{"n_head": 2, "norm_eps": 1e-06, "tie_embeddings": true, "parallel_block": true, "init_std_down": 0.0}
MLP neurons of a small language model. Each row is named by its layer, matrix (up: input weights) and neuron, and shows model dimensions 0-95. Each number is 128 + 24 x the weight over its row's rms, rounded and kept within 0 to 255.
After each neuron's rows is what it responds to, as a language model described it from the Wikipedia text at the highest values.

L11.up2341 [165 160  97 142 141 128 104  75 161 132 136 147 111  88 115  81  99 122 163 158 102 118 166 137 117  80 136 112 140  96 124  80 154 147 165 129 137 106 156 134 111 108 159 110 117 166 155 101 147 130 127 174 155 118 144 125  83 153 109 149 132 133 134  83 135  98 136 163 131 181 116 139  96 137 139 113 111 141 114 131 156 128 120 125 103 190 148 161 145 133 133 158 155 131  85 126]
Railway and road routes. Mid-phrase tokens in descriptions of railways, roads and transit lines, such as "section of", "intersection with", S-Bahn, Santa Fe and Minnesota Northern; it fires weakly on scattered tokens elsewhere.

L5.up2964 [122 116 105 139 136 142 137 127 159 145 156 117 119 113 129 141 172 131 175 147 105 139 152  91 146 180 108 152 156 104 148 130 104 101 133 134 161 135 117 126 145 161 154 148 119 112 165 131  99  80 130 105 124 157 158 107 142 122 169 146 141 145 163 129  85  91 152 135 110  86  98 106 169 135 156 123  89  91 158 101 134 109  67 120  94 132 123  84 140 117 108 138 104 132 128 130]
Range and list connectors. Connectors after a first item, like to in "from 1851 to 1854" and "from 6,548 to 17,347", and list-joining and, hyphens, dashes, line breaks.

L5.up1012 [115 146 126 137 133 122 118 136 166  81 178 136 108  93 133 123 153 145  89 140 151 161 153 125 131 103 119 170 128 175 129  90 102 122 158 127 164 133 142 116 135 150  81  90 120 154 154 114 169 105  85 146 136 134 106 101 165 124 129  89 122 149  95 166 101 125 156  76 122 161 119  93 160 163 113 127 104 114 172 126 158 183 125 138 155 127 148 116 127 145 106  75  69 150 110 112]
Role nouns after copulas. Role or position nouns completing "was a / became the / served as", such as father, professor, owner, governor, CEO, plus following of/to.

L5.up255 [134 136 148  92  90 101 151 119 120 118 122 101 131 145 156 111 127  99 125 130 114 129 145 116 110 154 134 123 119 149 125 127  88 109 106 206 104 103 143 121  98 122 133 138  74 106 105 107 116 120 111 113  80 106 117 132 130 132 175 148 124 123  90 128 116  98 118 161 123 107 133 129 138 151  97 130 135 104  90 108 146 107 142  94  62 112  93 112 132 164 126 148  75 159 155 154]
Main verb after subject. The first word of a clause's main predicate, right after a subject phrase or comma, e.g. do, fell, add(s), "Democratic hold", and after "Both X".

L11.up1120 [167 150 147 116 145 111 136 140 128 103 129 135  72 182  97 135 110 124  89 147  92 152 122 144 109 130 140  95 143  91 134  96  75 138 147 124 104 115 117 147 150 140 127 102 101 158 142 175 142 155 104 136 125 137  84 159 154 127 140 118 110 107 140 153 127 160 167  95 150 174  86 132  97 112 137 131 146 111 109 117 132 126 149 137 153  77 162 164 177 154 139 121  96 156 133 128]
Wikipedia table cells. Cell contents between pipe separators in Wikipedia tables, mainly header labels and score zeros, such as Title, Position, Certification, 0.

L6.up1774 [106 143 139  78  58 142 163 149 160 120 173 167 112 134 133 112 113 130 110 138 104 138 155 106 146 156 140 151 149 109  88 112 130 154 105 117  93 133 111 167 100  92 105 107 120 140 106 116 123 155 129 110 138 118 160 125 132 133 124 134 148 137 118  98 141 101 125 102 149 105 140 157 132 135 111 102 139 184 119 153 115 110 143 111 122 141 109 116 200 128 166 139 105  77 116 114]
United States continuation. Mostly the word States after United, and US before Air/Navy, in military, legal and political text; also weak scattered tokens like to, elected, 's.

L11.up485 [120 132 139  92 107 174 129 170 125 116 158 160 117 141 165 184 149 113 102 135 105 147 162 108 165 155 145 140 151 130 150 110 123  99 115 114 154 113 126 138 171 155 106 130 168  92 132 123 126 152 104 124 126 105 140 121  58 146  86 112 103 105 117 114 161 145 109 121 181 183 149 125 160 113  92 121 138 128 138 152 118 121 117 113 143  65 136 137 149 130 111 135 102 120 152 105]
Role or distinction predicate. Function words in biographies that open a statement of someone's role, honour or distinction, such as was made, one of the, is known.

L6.up1463 [130 129 135 125 103 104 130 152 163 182 134 127  92  98 142 153 110 152 138 138 151 125  74 120 148 116 128  72 112 126 165 169 117 119 181 129 107 142 171 136 159 181 115 160  91  84 160 134 109 113 118 123 144 147 136 126 113 107 137 149 127  94 129 182  77 114 126 144 163 135 145 172 113 130 118 145 100 114 140 105 130 108 126 125 106 108 109 142 122  94 168 122 102  88 124 129]
Numeric separators in tables. Punctuation and digits inside numbers and table cells, such as the comma in 54,856, decimal points in coordinates, and closing parentheses or pipes in stat, election and climate tables.

L6.up459 [103 116 106 141 137 132 137 164 107 114  95 155 143 112 117  98 136 156 102 128 149 138 101 109  90 158 111 152 144 188 106  98 141 115 138 124 119 115 129 109 135 151 107  69 137 169 134 151 101 132 114  47 156 164 133 143 106 155 108 116 107 141 112 143 103 136  87 133 143 161 100 114 111 124 169 109  94 106 125 162 149 162 127 113 158  96 139 122  97 145  97 134 118 150 155  80]
Table row boundaries. Pipes and line breaks closing rows in Markdown-style tables, such as header rows before |---|, stat rows, and certification lists; weaker on scattered prose words.

L6.up218 [143 118 142 118 101 116 154 112 111  74 140 105 129 175 172 104 122 113 175 140  67 139 152 111 131 116 124 162  77 119 126 136 146  84 132 189 139 145 111 112 149 119 109 107 131 146 130 118 113 131 124 123 142  92 172 118 166  65 136 122 132 179 136 105 122 106  87 104 121 124 129 132 121 102 117 121 150  98 152 114  89 100 100 184 122 127 169  80 139 116 145 144 129 150 175 100]
Proper name starts. First token of a proper name (person, place, team, label) just after a comma, table bar or preposition, e.g. Fuji, Shaw, Everett.

L11.up1399 [105  54 120 107 144 108 143  99 127 155 107 161  99  85 100 120 100 137  91 128 144 133 161 154 142 163 134 142  96 175 103  93 112 121  85 127 126 137 156 159 125  89 121 132 154 131 151 120 136 117 142 125 144 123  95 134 115 109 136 104 155 129 134 112 115  94 133 107 156 101 110 109 119 126 132 144 150 132 141 151 125  89 124 135 127 140 124 189 150 137  81 144 143  86 119 111]
Table and list field boundaries. Fires on separators and next items in structured Wikipedia data, mostly table cell pipes, list line breaks and semicolons, as in "| 15 |".

L5.up456 [129 148 160 128 141  83 132 112 100 147 134 147 159  98 103 145 156  97 102 156 136 155 116 106  89 150 114 157 153 136 140 112 106 120 148 110 121 134  79 144 120 130 114 106  96 177 145 117 108 136 122 121 110  70 131  97 121 148  96 157 119 166  95  92 130 108 120 118  95  80  92 122 161 151 155 119 109 114  92 162 121 113  95 114 134 145 137  80 138 156 139 128 101 129 157 140]
Family relation words. Kinship nouns and birth markers in biographies, often right after a possessive or an opening parenthesis, such as his wife, her husband, born.

L11.up1284 [108 134 153 149 124 124 121 126 103 166 143 164 148 189 127 112 135 138 145  84  98 151 158 139 123 149 108 149 201 110 121 109  98 153 179 166  66 126 106 141 120 159 154  99 124 105 127 129 135 138 104 117 141 158 170 100 134 145 134 148 167 138 125  73 135 163 106 150 159 122 106 109 130 121  55 104 143 136 143 128 150 112 104 146 142 108 133 121 148 129  72  74 132 150 108 167]
Structured list and table rows. Tokens beginning or inside rows and fields of wiki tables, lists, infoboxes and section headings, such as leading pipes, list dashes, and "==Early life==".

L6.up706 [110 133  97  92  92 140 135 158 137  67 147 155  92 147 135 122 120  97 126 159 102 108 104 112 160 173 161  95 113 167 116 124  99  72 138 111  81 159 111 146 128 168 160 103 156 166 145 130 141  85 146 124 147 129 171 142 163 130 122 139 129 126  93 124 153  67 120 134 158 108 140 138 147 173 128 146 127 142 121 102 165 144 132 161 131 131 129 164 146 104 121 153 139 123  91 144]
Spatial position nouns. Nouns for places, ends and positions in physical or route descriptions (the point, the banks, either end, a stream), plus highway numbers after US or MS and scores after W.

L6.up2792 [124  79  72 143 124 112 103  69 132 100 153 111 128 136 134 118 109 120 110 136 115 124  81 149 137 115 109 136 105 144 108 107 100 111 155 131  98 126  88 134 105 148 131 129 141 142  76 128 140 154 129 131 164  95 143 129 143 146 133 144  95 147 109 119 119 143 116 121 195 134 119 162 122 134  87 130 150 132  97 106 133 106 138  81 127 164 171 104 112 171 107 178 117  88 132 123]
Main verb after subject. Main verb right after its subject (name, pronoun, noun), often a transitive action verb or its -s/-es/-ed ending, e.g. attacked, tell-s, tried.

L6.up1968 [107 121  77 128 162 173 118 153 109  78 141  84 110 128 149 117  91 121  89 137 118 105 145 140 153 124 139 130 104 189 141 127 109 131 137  94 141 169 124 117 111 149 131 155 104 147 174 155 154  96 151 134  86 133 119 148 130 154 168 121 141 103  87  98 115 103 157  73 113 118 123 114 145  83 115 145 155 130 142 131 110 112 115 101 145  54 130 131  86 111 127 133 105 159 145 121]
Table cell values. Cell contents in pipe-delimited Wikipedia tables, especially zeros in sports stats columns and trailing headers like Ref; also scattered punctuation in prose.

L5.up516 [144 121 165 135 139 127 130 161 134 115 147 144 113 175 127 105 108 100  56 132 159 111 120  92 112 175 135 134  91 127 155 145 164 127 134 152 123 150 112 163 147 114 103 118 146 120 148 154  88 110 133  96  92  88 138 165 133 101 144 138 131 138 136 143 103  79 104 118 157 126 164  95 149 127 152 141 162 110 123 122 128 142  93 197  96 100 147 175 143  87 109  96 134 135 109 109]
Table cells and contrastive clause starts. Empty or numeric cells following a pipe in wiki tables, and clause-opening words after a comma or "not", like but, as, and.

L5.up250 [ 90 154 113 113 147 112 103 147 124 125 117 149  92 124 144 139 169 109 158 168 106 147 149 126 118 154 143 141 116 124 136 107 105  93 114 141  90 142 151 178 142 105 123 134 147 118 122 151 139  84 168 108 126 112 173 123 128 138 160 133 112 126 114 130 129 127 116  95 157 110 140 112 133 192 134 120 134 130 112 115 168 134 163 124 117 174  86 124 143  86 133 144 170 157  99 149]
Route and location connectors. Dashes and prepositions linking place names in geography and transport text, such as Howrah–Delhi line, km from, south-east, runs between.

L5.up2608 [121 140  95 124 152 127 122 144 110 143 116 156 112 148 142 153 101 120 127 167 123 147  96 158 140 122 118 144 112 149  91 109 104 109 141 109  80 132  95  97 154  79  94 137 135 138  96 173 127 147  99 117 129  88 134 159 130 149 152 104 106 125 123 106 169 136 134 133 121 155 128 126 104 161 112 148 146  91 118 126 132 104 160 141 148 119  70 148  95 104 117 170 120 139 122 157]
Factual detail slots. Tokens opening a fact in stub-style Wikipedia prose and tables, often after on or at: dates, coordinates, places, call signs, table cells.

L11.up1244 [128  92 123 111 135 140  99 123 155 155  83  68 159 123 139 105 136 150 110 151 151  89 109 109 141 156 149 117 138 161 143 115 141 119 109 146 143 101 124 162 138 133  91 144 118  91 166 137 128 118 118 111 133 128 158  82 144 134 116 100 106 126 119 117  78 116 102 128 131 146 164 166 143 147 183 152 116 114 150 131 117  96 149 155 145  97 100 100 134 135 129 121 130 166 132 118]
Verb stems, name fragments. Mainly bare verb stems after a subject that take a following -s (respond, put, implement, advocate), plus repeated genus-name endings and Japanese given-name pieces (-oma, -ium, yuki).

L11.up2604 [135 123  81 108 134 119 138 129 102 110 143 149 134 133 170 137 107 193 151 141 126 127 107 145 165 137 130 117 147 129 131 141 178 110 127 146 111 124 130 114 108 126 136 150 122  74 162 146 101  85 107 126 175 123 140 105 111 113 128 124  87 138 124 109 115 167 106 124 118 121 130 157 106 128 133 158 125 114 117 127  99  92 143 150 133 120 130 121 137 100 134 134 144 140 141 105]
Proper-name pieces in lists and tables. Fires on tokens inside or opening proper names (people, places, teams), often mid-word, mainly in sports results tables and lists: Rio, Clemson, Nagel-sen.

L11.up1486 [137  78 151 136 128  90 114 120 102 119 164  98  99  97 187 142 143 128 123  93 138 143 124  92 126 106 143 128 149 136  91 149 125 123 107 147 130 158  91 162 125 138 163 182 136 144  91 132  96 138 122 151 158 127 153 116 113 105 121 113 131 123 109 177 103  85 138 109 123 151 153 126 118 129  91 105 159 153 154 131 105 109 140 147 124 105 115 117 148 138 164 147 134 117 105  81]
Start of multi-word names. Opening tokens of multi-word place names, titles and roles, e.g. San (Francisco), North (Carolina), St. (Bonaventure), State (Council), chief business officer, plus many line breaks.